python train.py --hidden_size=256 --intermediate_size=1024 --init_std_qkv=0.0297 --doc_mask=true
MLP neurons of a small language model. Each row is named by its layer, matrix (up: input weights) and neuron, and shows model dimensions 0-255. Each number is 500 + 40 x the weight over its row's rms, rounded and kept within 0 to 999. Numbers have three digits each.
After each neuron's rows, "fires on" lists the tokens most often at its 100 highest values on Wikipedia text that the model never trained on.

L9.up612:450420466510476469479481504458476534479586489510505505492420506464482508496499491540450497576482448453552436536518560468467470459505451574554453502557469503515501477544506397467443521477555528463492515549501470451514500555422541490525452512461511468528476530544467600492513549461570409563486534492521501531532541452453495535525415533524488467478529494472472420464522434460557471522554497450517518572498493497492500500528424520443604400489493482477456465536434535526521504538482472493470508495511500565462486514506494432442596556482478544444515583498499524472524564488529453515540518490557524560501504476498579521470508449484499518518497523460490514456458557442479522480494481510482517416543536476452467496465501512538439562561627518465495507490522537467516518498562439
fires on: "-", " =\n\n", ":", "/"

L8.up44:519446486527484447518579471508457433497523490559533560521515458528464515550497545494426465485529518537472481472430471501532563502525469465462488462552485489559461569480487429528506470506514428562514491509464513518521416425507505507454518461453525523541546486442465507487455478537506473509507553464479490535501596519490434508475464461523456506553506415564468514531505515468490458525478464514583477451552483512452511432467503486539478477467498446500491426485596460484538503557516487504507468558498368492510491566529522442445503491487594458466491458554565533509489552549583506436497551497539539465463511504549487576465463499508580481522562528517487532417446541496528433514457540502507588489429504533506501530492504472507535389573451488465529584506517458514563473505495519
fires on: " p", "ary", "ed", "hy", "-p", "arly"

L7.up660:525434559495462495560440514489529483415492372563525508530528573464503491533507460530433494477547518524505528496507477552510553551524505547522497488464481538553530523534481512495582529517541456437545515561521421531530534568474447498519517456465448571523453514596600456557489455455476532546545476475542495456501536477503478500512479508427487518533477479562507522463530565466531483511482474455484542498457487487474530464535486522478606449511542492483416449510557481540499455464498479444544494574442440520521400579484517573472481495514478490498513452521422530518559410473521531475533551447507448449615511495480498509511514517489423508514510476479425487483490522483471509525520364480486489486489487496456458485528496562484437492553466511520473539507533460480508458456506487
fires on: "at", "ult", "ic", "iet", " and", "vent"

L9.up2:529502512474543489433536508504482437468502480504462471535455501557456497494502526452576457470543470504527432407539438475519510507445565493456448531518557483506609483508499505458479568509482485451535514484559502532569476521519505550546467485465576499522495521539538487539464502534500545611515488527440491403447502498524525531524476546444489514476490561539492559510484512483450474456545540491433415505497476383618495491514493446557528506476453510404486409542554568483499507486490490566543484469456511531481500479506513498518592480469566477531501504533547541526465459495519459496411525543528508493494456463573561470451516509580466530465532523521485447469453521449484534493405523535441488495459463531457568473461553539479516442500500502540475481501467524563564532528476461
fires on: ".", "ion", " Re", "ber", "ter", "ions"

L7.up193:511497488514514531405508578451503486497533529542505536427468491465514454525469581459411514563498562565509462508558490529453498489447483571488446532581460560513550470520488486473481517425461536465556531568483495432497569448463511518530497537505486533436489543463597534497559464485489456489472563450481542516453557461474516519474500464504517522447439562434528553536478538493518474517501553550572481502560515529574482538526498553503506436440536541476455508493507449473531561503453469502530490510552571504449477529504528510488489408465515599501535542433506518463486614541542526475500524530467483520472499426536477442543469505507488416461520460460470481534495468504464457455514509456420477533449486483550514560547460491520453526433498529427576482491525550482498480451480539
fires on: "w", "l", "d", "g", " D"

L6.up110:463468449572473430490516507471462506507535453513500514563469475537458481543457538478465508566573552509448450551523517435514492522625533493388457464445477487470520548486548531509536466516487558519518513483510499531538467468507516487501483488517509573537480438447393451575540534525434505511468522502486471543449477511494450504474520479455527448472621584513475498457451452379427442525462527481478557456556534409453501510447518479492563519591454467559462482504435407553433445547483549492545485490514470432497470508471501543480522553458465451486493521510558550542495537511505515526437484464526470544493470515504478408544513527472499482559449476512511476483485537511531554505500546457524465445521533505513463471513554455545489511481560544524541487518504543522502511541498483
fires on: "ed", " m", "06", "r", "14", "re"

L7.up444:503465526499558594526580495550517533498560484540506552495505524492543483472516552474474532556521550493506499553534525522460445577471590545486445508502499510463509463531482469534541543503436459424444501468445548495436475543507505534589456502530487506461476437549464493436460532404584468487517574511455464547465479533476555548505525517487491461443518568459462498540543532448511465512522512503536532504444529555539431450562479477502478454524497532457397481539436465432485523536470469513519495492479492497442510503577533512481540516390493517516503534510503481535429521507462469479506540464536479507488520506459503524554441464541500485514493431458478498530456441517532552462496519436501386508508458521542544541519532493538512513505539483414456456536474614521520484483622458
fires on: "w", "m", "l", " deb", "|---|---|---|---"

L7.up212:570543477485459526451528481508419483557588519497486495504576525448486499538446522454454507581562488543579455457495572513555570414489507468523564478543448476464556510535474510496522429448508522460488544476517465528472462518440467533547465489549504509488494433499479466443541460537471521522541503569477475442557399493533547536485477535478445506545456548547500458509471515469549414425543526517531482468477533489513534484455442498526483548409544489519466493475494487473402552500511469497525496474482462485543471458478480519481458455449509475487540456479418541516545456483505492421454459510498562511500461543508494470477519591484602509474489518442448579539569486485560551506565494544469547474532466463524515535460519548476520510439469510492484545484596468532495539487424476
fires on: "ed", " Th", "ad", " Ar", "ah", " ar"

L8.up698:598485474465486425514475514525507447506506419455374482494525497542465490534464510583555505534438479527475450536448546519462542540518509501477477519480527516429607446464582468542506487436561536529561473501534509427448497530470532502531506453521546508546489480443483531499504488492487500534544484459452479520559511509493483490543497477519463465463494501446498434497496453445542484531495454523538525517456515534560497588521488504511543402524537590406512446486486548501557530550565494520485503480531461535587569548488532517539544514454456571485475488513544514552458523485495469528526482507467572494401528529514538487529469520535514515462495497553519493517500502457449458462519569489544498453494443489519471631487500455452461571530522473487537516496539543397513535521582470
fires on: " \"", "-", "'", " High", " of", "re"

L6.up749:491430581539526523473502492507546493493444452481490533501518529493528479530429551474453492502495533582531561563518442533506494475460498425482534502551497488458544484552482479440491498531515563548514480413548446481541527521483413535508522492517511514506500592481543536515409575493542439476509465523470450461477464537469555550551476559514424454536501540528503475570511467474454459468438483517541493537492513487440499460451484480467432486577543453497520479407502469508471475553511446531479518489456476481522494451561461508508480455415540500563467471508468470459441518482599568576518506483483505520525510504483519445479436485505567467441558492459498485514533547483491472400624399470526517505552528491533556500488562459548543570475432518449528501545539478494509474465506502
fires on: "u", "h", "g", "e", "m", "om"

L3.up295:534475479557508480431410472509493473498528558546426504554543491468574557450455427493526507532473546478495519565466500487497488495481581492573554555506442517464527567442520469550502510433528498478446489467487505420473430536500443444492508530502441492529554601498509491481576480453480476491585468527540464532568546502492563439438492463503520516492427579493500466526517464437532549469533563458488502517525486456549512470423570546487507476376489468496435462463512583484546494490478479478546590536520480536435510497494495521548495490519505446526483480550540481460527435539522559488486456531503490519456465483439528484466547549442511536545503564424492457489454523469506558484508513545445490506423541439472546538541443513526479454536471493482524571460516522484527490512511548
fires on: " he", "==", "he", " He", " class", " She"

L7.up251:514474504557492572548432523533496533495482514551513543517523487524477513467449534518475539500547544432572526473570519497524429416486414501493515466544508512543521537499474522473454507467528476453462445537429582451494449552483476499508586504506565557533509456485466467569458528570527550538469428514489510536535447482459479503486484518498459459514511470569498544565518511483477512510551497417496458568592528527440479478543518587551502580548482485525545550501474450518515494442450436513479426523448571512461470506524480437459475495522521403453515465538504513541435453429551479530524506522494487477509446466523517531506448516557558469496543483486487523539543505415517491515516504491449507418511498473506486496474459524561559553446457478485463411503551436517587555520513424
fires on: "ing", "ang", "ong", "ard", "G", "u"

L7.up552:441514489501563462606535519487504473562483493535515554496570597564523510514457553453495535482476526506465508511508466557514525506526439516494512519533476451531493530490500503484515528419543542505483463524429491546478473480583570565481572448515492494527509474449452437481507421545511534513529551473510524508459550529532469541490529514475499412492493491527471514419460439455483507556480429470593516521502526421530526507522502508470547518456506423500452427531444479489463456522493549489498497531511541506531429478534448440491498522445417475399493451458504483451469488543566515581570462557518506530541535407464510501434486544539480495502463509566502490542441487507439435455562473496471447514440536509511539516420463426534493488451611555493557519472514520515488493505530508
fires on: " in", " g", " by", " d", "in", "g"

L7.up695:530496487538498501513457565523494485497392474512484482493509543534458521515476498523478556483513487394482507463470618482550515508504529514483492508488496516502528495523494523505521503491480532521451459527486462417549461462525524500501446519544524516544564572484518500436562510494417525468458510523466401529546507557476524502450483556485471432497468502494506512498443498494522389488459474585517490495505529528452517564526517574465536446538563450463494520582488419532472443474527469516447479481454449540516524482549519499547426529507517483472560497467490469491444547489553569478511481476441503479481582530478540455548537397446452453551503518544537427450487561446557502536589441510490525438469464518457558533559523505462508491441591529523478421443455551575546498528485504
fires on: "ing", "off", "up", ":", "ial", "y"

L6.up493:516498513492474549488606569546504505485488453505560597531537538499442516524460464491436479522459495515499557500530409491507493504457535551480466480523491429510504426493550411529510510496514481577485485478485448439494430415556503536511495505457423481543550510506502439522507457475506482534451501536479517521510443521496550550493475488454516451526468564519506476461487475526425499492488467412427500533548505509466507521518496541457442551557409380564522500442488509531455537468458499539517548471565504479562505476441480432464476467519537502509465504532519508556477484588542494527505486550581551485556494498559527427487472594514523455464488452526469462522541540488484494512547517539533535510529449516580425499524451483486470562521544488403508446548543492551462432543542496
fires on: " stud", " reg", " educ", "e", " pre", "g"

L6.up1019:522527486494472478475568499498497508474506526538495479514524452537487486484514442483522463519504522488445445532466505463436516485458477503588546482502398479481583437478533516510434487500505482409475487442475483446546508480499491449463551511562520465466517491489439604487485461535507542482425504463424512488474471472553530399579479446489524573471522474519498497552455541494534493499541438515453542473503486430520426492523507489521528523529520482470499488581536563526528488605548497477522588502552463519570489407556476487542508524474498505541472455508484455487486564510502462534610530534489494435419532519518440500503506411522530535528478515493457459631443560504504559451503510498459416488587504513570511475535515524508516529512505507463455476476456454496476539543581470
fires on: "L", " Le", "io", " ", "N", "ra"

L10.up406:483478492496543466544491581424483523521450397560509551525520497551491485506468485483447472491498474483505525436403532490449481588469425449470503518492532507512515418513454473517536454496479556493487542481495558534578452497524438509453438473539480482516468500617578465486513455543555496496501462513431560485574465521451486556514488535498489541501459504463513481552475506560532443453502540468480493510536553526474490501503477521543554499430517568520477453573523480463554475569532460501472496482494503491507515526532443484484499555489417544493528549592461422490474560493441491517550524499533500546491522539516551486515465486531587412407535515524439518486513505543523549516492453518564500464524493409402469522483513498504501596533517550544460459483494548467414540491484456
fires on: " v", " \"", " an", " -", "-", "v"

L10.up784:502483531501456579506491510566560426470539489513544483536599518562450487511484494443474569477509524474516567484558512577553553552544534605525500526548491509507537495490487534464508470506500539491499494550539523498538561439536480546482463517432501520569469524457534498514482529539447496477542446414513525486523501509482434557487452551511477457592518458497420511529472553505507496478526507495502471544547527510511459553510455472454492523453462467418526557493532502540568522503469466435524516509390462485528471472483570567503456538472490533475420543539473454481491427539561558486471512502519498400529457492545434520543504443445432551475461531446452507490509474475488494497535439598473516477518471497430461498487476490520518481486455585426449397506534540525524531455483476
fires on: "19", "olog", "ican", "at", "ic"

L6.up590:511520463511508495453544569507497501480485536508529499481489499508516469502482462512465512559512496523495523486528521555449451506545522517444516498537457492555529576518454506556499458513453475552468555503546520535540462466547530456546573454475452512491448588469497490461468448447553414437531479588510508414519465555421490581527461504537536522519529503463584477436463530440477530495506531501508561510549534466525376516514460520478511455527558439491553472543450441431507598534524405526490518510490482462521473492571536569533453449463540463490525530532541600491551598524492499450502540474498550496490480516461480444471507512464555487482525544527465492503432474425519446517444508477585555483502567440484517490485542483515503451513496424534499545474469514501549456421484560
fires on: " ", " on", " in", "ide", "2", " the"

L10.up355:463514521542461438488558471496557501467459512500508551525446444540553442513506507522482463572554506534536519465519582566518486485473405400521471500547472521544498531442490529475448499466474494420440588491495533486454485493540492505455475521473485495448505496523482519494498490495467493481496514547483523437528537539492489482513476542497518517612531453509533566501480485499439436463478557485477551564523478526521501502527476506526554543564492471563514503457477473448580489530501458482600627511499448411489554424525513495518457573432516541526422521514550556506465447507485534512527560461587522492575545467493528484503556495449498481455492480439452493496451421445501596473522534506516544480449498483528435493538464496519458500424500506429516486417543536499570466461477509
fires on: " ", "\n", "2", " |\n", " ch"

L3.up354:507527523535490526541496414541473510578535548462565488520585432483468505418482479543539450510490591477474479407487510478425498503507485455438555529423478428452474533535495477480485514395465536503543567471466468513541511491482445415412436576434477507525493488472568548521521511499512503498549538486493530442496471509517474537594455502549530437505507534488491530451523550494538466478432605541486473509488461438450520487493517530506531468551510494519418518500512510578452472456478508519512542466439586508520537505541529504481513506533514550466587509466484533457431490514536456510505472548453539537533437492463473469481460551592514484533550524554512528509416499509471599470512521489523483517419513502527504501468500499481496494529510500430451462537457473519513566567552503
fires on: "old", "im", "em", "um", "″N", "ing"

L8.up93:562450530447541467522491492512473442484527402460507475493491517416540586517462519451445532508455482450478475423524463536515531477477512548435464475478558524501540480459566382524447480519579483491464541497489501484482502529539511507470474440504531496476564514585507542426399478484522451509458552469457510526509535522526477499423559563518511533529491548543537512458496469429551475537438445480527455468464565468535501492569548492467446606564500493524422559428541451546462477550519506534481529461475486449529419478488530484505440538472534505524507492518503489554524488469493500506507491520539465475481503550485383493511505472471581510500544494505515472537466500493457505446486516476517514522511460471516568465547523482485519487489535449491513595575494605606476523553481518
fires on: " e", " k", "E", " n", "1"

L10.up285:565499515486498443505451472441474502489532527468488438484507416496465420489422498400482503524528517528492528539471573533462498454478495509509522536493495465588498563514509511492485530502494525461478529501505527467544545468535555400545513539551497497487535501441495531513558549463533490556470512545493480570468536486462551528523444531515456525458441557472543428434456479409521498503550462518515547459483495508532539542525438467520444500456494517547472574442513551537459560502427458545497482441496497462503482563546591465486491570501458536425484481471507514525521521528536439451550533574541442469491481512513529531553582541477463438570548443458550562532544460489550563466579515473456446492504523545490470474508473473479538434458521435449430547534479579516545543470481488
fires on: " n", " N"

L9.up292:490485493532531505541579509486539520497502453513514469527485478530495485518487496514472456501511486548536447452510565531559474536483443540539479550535479545434476536551454558560507464514523429506519550495486510515550472548532534491485421488499588481496529504547604445510474500482488489534501501530431502445583583505509510463521481520518470560480366486448470526528463501440460541517546475485438452475538526489481555492555517594485472498415482557486535520511456519466485468514500482584517489505497477511549485457503380478521461461463495546511501605400514509442503547521491464515569545512551507451510419438552551471584418489564603485512463493548523463522480510464449502461506473493481470481453499454541430531546503479478490476533432449468492481454524503480457435572521497
fires on: "\n", " l", ")\n", " d", " song", "il"

L8.up11:502481561495494503512544472442490527456519559516500513546471440498533563450511476590498537526466542527496488462510498508499491566544495549558632523525556465478482435532483523591581462514529466407520447489495487467497434486446491556508592479459572488504487517565494510488452515481518417554481511483520488551475483500547529497528536484524495471464477502493472491397467538510473468511568481491459518468597456562480458503490514449542541468474508475567485575514565592507469467457521460553524596518496520438520414462538498494461510514464455536451482570458500525521504467501504493422551503494431399489456537521506492468525530541517543462505494530535545458456454552518418573471463482522579483488527513539420512516543463556470476506429480520521481561499505473434468507514504510
fires on: " (", "ry", "ri", "ro", "ly"

L8.up534:527529478460457493488502519461478444471535499477438443504448464501533513490517509437575534513560512477502491585536515555479518459488549486435424428407449530587492474515431442552508490467497460510452528505497470392581470466527545520479454476519432546484463476493512549497417487570518484505573551464454522565462499570467517551523495526492440608473515516508479468462520528518543520488425567489487514520511527509505504523517536503433496552541539553505500525491560453505437431521469499568555455461511511499532460397497549467489436528497536509554521574454533525473517553560529445532509448481496475505478514547561477518497449465526465489495522461493547521497570493531550534425528559532473494522488489498449509579488441521519541485489527399481480535481426506459567542513472568
fires on: " N", "1", "N", " n", "m"

L7.up603:507488414533555458502462539533503446520463449596496492477438555451503596490524455507520535476492566529479463446482489544550529507510586505524532469549413467501458484444452480436453497518534541539496546536468517512436526547509471477465511511494452450467531429444437509530512535533484508501580503518549436482469495403508500489523490391472512478490506500492534525470468504491526488530480480469471541569474539515531520496553487487607477476529553488474452477498520540565439476493480555532488471455598515517489512498493511550464506502537553455469481510426525450481462549540510518561554528453511467535466522490553559533544509504492565498473508572467516418498467382479443535533569481565599469504500526484518504491434458511491497452407507497444491525443479610492478496494499451
fires on: "t", "i", "an", " ", "ta", "e"

L7.up323:555471459522508500527531552519584429461493627522536480500492520498504443497482467507458489445434509475496496443495480535499504453448496472498557496515473441482423489527490449423413467497503565475449547494528478485483498515444515583470471532563520500467497496454554489570531485443493530495512554547476519559493474493527496532496555442507527467425426526562442517530532547490502458464495489381550490562500465511490519427497513469602526511538527538572475543510549536612512476484515502424505436549459495508481515519542489488467516503497475448559533505531454550488373594475538481477571475473566441432499452536488482518516502549525547489465516538473542586466463474536516466541496460472481504518488482452412577479500527467558526529494442504500521511485490494498545472530545463
fires on: "i", "amp", "ing", "ad", "ang", "ong"

L8.up998:565579517487531488575530453519523474501440435525514562417503527471536535428537546579520465547525543506566571469596513452516496504431623546519501453543471511480505484462482455503433575502524465464487498573449566419506477563505474481496416459441470504414518461507481499533480481523554531481515471495514475533473497479563569494578517525462542435511495485421594512410508468492535458484489468436530501556447529462463492500560512485474478458428535516540507536529533580449511531547511461569542505485517475556549535505431505485492552508467511516564470490550416539514470557522505543483516523502508490480481516531548533528501492491513473494512468458504452502441485499460544545517482467452454473478492486465478514524450548546513429517507566508405520505518484514551456541446530521
fires on: "a", "i", "en", "e", "at", "as"

L7.up928:430530545495519447490492496466458453453463429545589541487465459473503553529486523521432509522519514470495495592506554569436588485544492499481521516435460494538429518532571606510532511551568522465410495512432552532511512557476495486484476491423469487414488555547490477515448457471487509540509494455576482493543505559628423569518461538469457543467492501498564485550449451483476517488522477539480501509508491467520542489457511431500491499530555544549418478468523535504495528479527503529458458525507562506602538475517532507545481410439464481492511514462472508458529503512532542477552507412501502438519524507519469468491498478499532480514520509492535461497467508439490524473523503451499476586556504513508436521592508495484478522468496413496445504440430448571439538466509509
fires on: "\"", "o", " comm", " of", " La"

L8.up672:433477458523471474509462490557486503544484483529452466505511447563541464497411465516539482511476541478502551494528540542416569477559449539564580532475486480465511518483566473579565486490510481406468485519512439512478465464484514357477549536528516433493515477559476504560472478539447475492447543483461492480467475499501528579481481471478515519501461523517464475534486520491509487484592462468457465509461492417511462440495475543523544476536513449492497496496515532501563464483509444502524524537509529499520524500538596428564516479497538485504581491577529434473450472483560493542576486472524562494568522530488500456562495454535423415493435547518506442545536468499574547477529466493506436514506415535446553492493500517492495439546468507561560484509465516494431596478549527
fires on: "N", "I", "10", "1", "L", "X"

L10.up770:543474456474455544482476452507510479442510464461414576493496471552439512499479493531525406544439573465487531481459527493457473492522515510471536463479531486470452547513447560479499491490460528485527450542440517464571489582466555490418431497437493508523503478469451510510521490503516528493544511465511419475529426587474497561520479440507472497463533519542479590507501550433452490516477481503438510560495491467562529473540534588554460593496482472562460508491534516575501515534468507526528536450443516529523463563505543538460554534519491487488523511475525454527512380455461535470518557553557493467537465512504534500398490537589523547552545535504486444499491537513525472447473536444547469499538521508507531509510442508504515462552532458423522443585410516516425534460512495
fires on: " m", " H", "em", " appear", " h", "ing"

L7.up621:475496464541485623523470507536512461477519509506467518558524544480529552585439405503465502522565435488485467463457496549462509536509420509479500473495523573532528529515501491574574495537525486492542485550532457513553522520488496504490458530450540470504515504463537558462566463467467476532437496518561479559503527502466541482498504507535518412498471473518484459439496433431490393572485424524582458539479526454516534491484515565494543473552502547449539542538487542494478548520553478458425575535500472579485488462458539500466531493519568544449496459509467400426488510549556534453538533495511455502493521511547453506488483583511489505545481438548494452526414517463514465481514452521523486417497469505442466470471498437422537432487535469503442448521448520441490509545521451
fires on: "y", "ance", "rol", "ine", "om", "ing"

L6.up887:566448468485483544416448479477570490512516482532609495465482527520483477473526442560466487557441503545577477454497524538460536450530514532486511508478482486620514492481512505468451559456621476488421483500449500542449566493504537454519523585501456447467541534547508439549531492506454510485530458488565497475467503459462468467609488503474487562529516491520611582506496520492511460474565491469524394483492509465457513486497500513466513434575547473435443520524430489444513472491488505483484496532609524485526505557535439501511498495439471517453542477515536450512513495512487537508502484515440486425488507469528492542464472473447557574543506587449479499500468502440503425572471513470504510475462512537490477534542492440525483497515515496529513494430472558555460554483569508
fires on: "\"", " of", "ic", ".\"", "c"

L3.up636:524457460506514486456394431538500527514499484456482506456574539446498556485493487434496524556507454529514488509502505504516483580483453486445493546471483445544525533482462553473515529524551472533471502539497483473524535429490492432499552571484487469558491503476442508527587530510523598496525495514544470467525525528520505491500566482428425445467545529455534533484446493468491455506500546464537535541479570499507474537503452487454589542529480556509506465493537438500519514588546551479480419525424527482482482456552489488477499539459541538618520504539548439520504459463573472487419485455541478536491477509562596506521531511463442495489426477533435480538557477488414520451487490457494476488496504434438494460477495413554489420428427497546522571474492458515558460534509529
fires on: "-", "b", "or", "i", "u", "c"

L3.up733:541449479505516516542484485565517495509487540520470532481431525509453513513476530526517458514467593467535487558473526484448501501454522445456483541521489474535632569526450518530430524494467517478487426398479450515537396474506515445533509503494546493523485514462498510507455543518447505470511462526574476549495454578549567426507442516432494522487426449533502566539522508482446483470530512454464565471503518463548452516442584522449519531499514496473492511471466556500455550491531544509493586503478511570543525499466526517538475552485528493442536432533555468534531446429513520475439527562561465492488544434474539532410536516505482496488481531417492514549513454521473522525495468541500533523454469486497459503420543541520588560458478427442435558482510488526486490461405527
fires on: "he", "ed", "als", "al", " he", "ased"

L10.up517:511509549443477482476581512439525494530528479512547462411433547468519540560480530493459485561589543519488488490561522505508500513516469499497480500483459502530397474494489506480523497483478518443555524572511523460578481484436545520504518432491423478452503435491517528464522505546495529554468511567489451587488507457517524549507468540539518526487429611516450537417424519470574521510513448538483526456495489444538455502471443430435565473453566563510437504529578546518554464542501533559566515485489484460510481437513467461513529490490540532487466495381496463443493464526506507440508454507457423537489530526516506451524495510513510495464496579495592497490520469529434496480503537493504499493466509449468501525538581533467520525424478461492468465567527514414545576524537471
fires on: "ro", "ri", "19", "r", "20", "re"

L6.up765:437496503434474440417538508430516513465482515479474507524534548527545537576544504522440514548519486574508506574490536518549469512527517529474505463449553457493443515463473472452553535536493460500550520505456527524402412504510476486503466506503475498469462429455453557503531448459532541569540486433425523519512443495441473518458603466475463448420559508533521492559549520466476594559488475461485491499535456487485443509493493523487502518507537386488477532492444501466539507436458505575491545510534524439486550523500504519556462495467512526560457541510546537482444621448582484441503518562490491429482578536437485561506510535529525471511509493458494452525437498548489533453475461499516479461475467479517529511498509574518489459522486436527463451553436544546507507523459436
fires on: " had", "ording", "ever", "ve"

L7.up606:457511556437508510610551517515554556460562507433528510584501405496541453472525528481491518526427576489490518557487508480506480555502428548491499505493556517387563543597555488501489507518500496472463542595466454503503451570476456482527453539496508473418478532502559543502544544491464406518460570472500504481505516423445539557483506577458486501560520546507449500526488540500435482497481477500482453482504462471480478519498456530457524481465496540450487626507494551515507500487510432481485551553462471490524519504545513490470570487472451528471466526495523500483563477450474488513478506560524500521589622432601520489471475540505569458422471488460515515495469551537526489536500463438485463523487429477475468452464468491488523489511512548499427476505494520520486451479488478
fires on: " from", "ul", "ad", " (", "am"

L7.up943:455497466532524515491506503465518475479475496427518533611542545449477478435438572491548525488528488482424514446492560538469530463576449434438534471575512498434505539451531539459468539446481509614464480458611489502531489520552520442468492561443504477468491514449554494516492540492428450487480467456488569538514544490520414509452466499484540488487494454480573490521496510495551538497477499426431503462531536536506452553494520547540458486623497489521498453552485498455501475528520490536489468483482517503480439521497526468463506545477522443479498530485464488488491524507609486529507471508547562480552546572521440464478543482555528523442389519549483471467452496509498414520520450544545415487470468490558598499466553534514502491546504451502515472493529520488576466485467520
fires on: ",", "el", "it", "ill", "ou", " of"

L9.up517:471473425526502439557570534387551501549498463563431546502437424559519509468483482534443489467464518517474474427477540559475542538521491495466434471514500554539479515576492501517496466542453521545585478573442481501469433505536533533524533488551493493499586516457501480494516523461524443492537542531486482470471570508508507549541488501485555530493426479502477532535419551541477401468573564517566473568568507524515549479506473491526459429495431515477487513493549490503545490536488576538541460512489550505531482481453472531469453428456509538461480443538475498558490494534518515455429510497529518501555421531537506506503516466510506613516500487557519448453504518508513471575469451451508500562453440510483486515541509502488456473559540479532563555533491473526487380480560489
fires on: " p", "P", "-p"

L10.up147:474450419442450518559500494494478458500520593502560531537508517516454558536484483465498468539509546506503564502485454465503597493504449485532523507493538463421459489498496471479511504467490441477511456463532475536502430524440524539458542533466498484421462471449466522426502518473480508522420550528479466466532478513536549495504541553520477483453624476442479536535531504516502514459454489529411432470522588554481582535524448494538512446516456563464439513541527454568479515515530510487402517570537518505451506494512477472495540578481493502465534473556468486536460497554490491461482607498475536551583522505457577521503521551530493507439467460523515518534501519506479426523485469573483456449538559581459462527550506453570434479458561494472488563456546518565453495494484467
fires on: " |", " Ar", "ou", "a", " ab", " O"

L10.up504:524559468511534472587518559449534538528488498510445452459473440498493503444491476489517393596495413494581419496510571470496524564455504519494462541455476520481504470442559499465453427478454494443504537531537505466563520535492473477501500457514529458534526494566565541480466493420527542579504456476546417547578490502535497507542579486519486439561525513454506469506486482493508452501515472511511512584506473461566449614513472477480535461480493543452507500520543499479581573543541431506526511487548449520514458532499547505492553470499426522540496475544502435506573563517446521580486563467573571486455485517533440448539500497514542515449490484479468495492497521530370443476504487457515513503492471489476479517445495453503489535520521509500481507478495496425558526544552521
fires on: "-", " \"", " al", " v", " of", "/"

L7.up657:523452449474526504482501511454478472510485408525513425452488509470449558528488495490503520439477494511541498476478521502461473447477482515442549559569487477470528539508537521567458508551538595551483492449504457457501474487433507491470483462424571538508493525534571547556458525504523479512617508514412459531509527514465499586544527453488448458480400526535575526539446500559472483486528535515584499524438549483540616478463527543412549473455469520515535556463469501497514526515507555493534496487514476547532474477509498589526498517540450502536494447493497571432541560547472512460481522527485466490488448442455543493409556491439530516549482519518514506502500589487443509504508454396495535501549478496456422521441503530527525499485509483423476496483513495532543437478434440
fires on: "en", "oc", "ent", "ed", "al", "on"

L3.up265:485433468480470478544430464487580535501458552490442470531544503443504546523509456537470457505472442535510416548475503508479447516524527488504429504432443489525527499544465548520475539536480475515506455541480460493530512509518491491499521478563464508468524482487503470510541561451480543489440528442480455553452516437466431551525486471471460489482514465510482492503499529506565509483461492584476390520594559576607487518476501438481495505521476482490470494465484490524499542558603489519492441575449508494407462518579469454517495539489539488455477516542563538459530528507556613460498527565467515494436509490556521472538601535513458495576497483498500532470537439430501568568492503522447497464429514527542547564506458519562509428498497491457514538450570504467515501515547573
fires on: "a", "b", "i", ":", "ad", " co"

L10.up90:418535560486530388554489455480540534489510536508548538538528516532540429576475571477406491500510477512546451497542550569480478438547481495488486498461556519496513465483485444454484512480500624506482468513469477449476519449515526514557487395515482567533518489543450524462528518478462517487502483467492525528476467521473461556440450589473498502446445552511530580477524494473503487446443497451586509488492449500436434561467503481516522541491486516500502504488509552483528469518542462543536463474533496518499521485467558501568529538409430420497574477512495427443527551541487547533505510562543483519479538498538465521483518554496466543568486524522493527486526508522420447534517478428507450482555503544507614456508525483548419517463449457500498529464393478469501472513492452
fires on: " g", "g", "N", "G", " G", " m"

L8.up556:509477508550461426522475468531443539510513488540499503461470530504484545525415471485526467535506496440465556477448528493505527447631455576406481533470562490548461565442413548551549538413474529494509488547505505471488510502475564497499509500472484465513510530447562492562518504481513470538402530558526487529495440432529487498493436500528530505530483504579514519500427492415496474475464429456514513503528520537492458471507457589627518440484517480492525466543481497515504511532509546509452514562488570533424504527571470510421538578476558507484492565464457468439559556541543570526438491512499477504511497443495515615517501473516549484470505496549453514471462529509486538542515426477561497531470472484480549515502541467487553471482479434460477494489449519508538512496427516
fires on: "k", "ar", ",", " of", "or"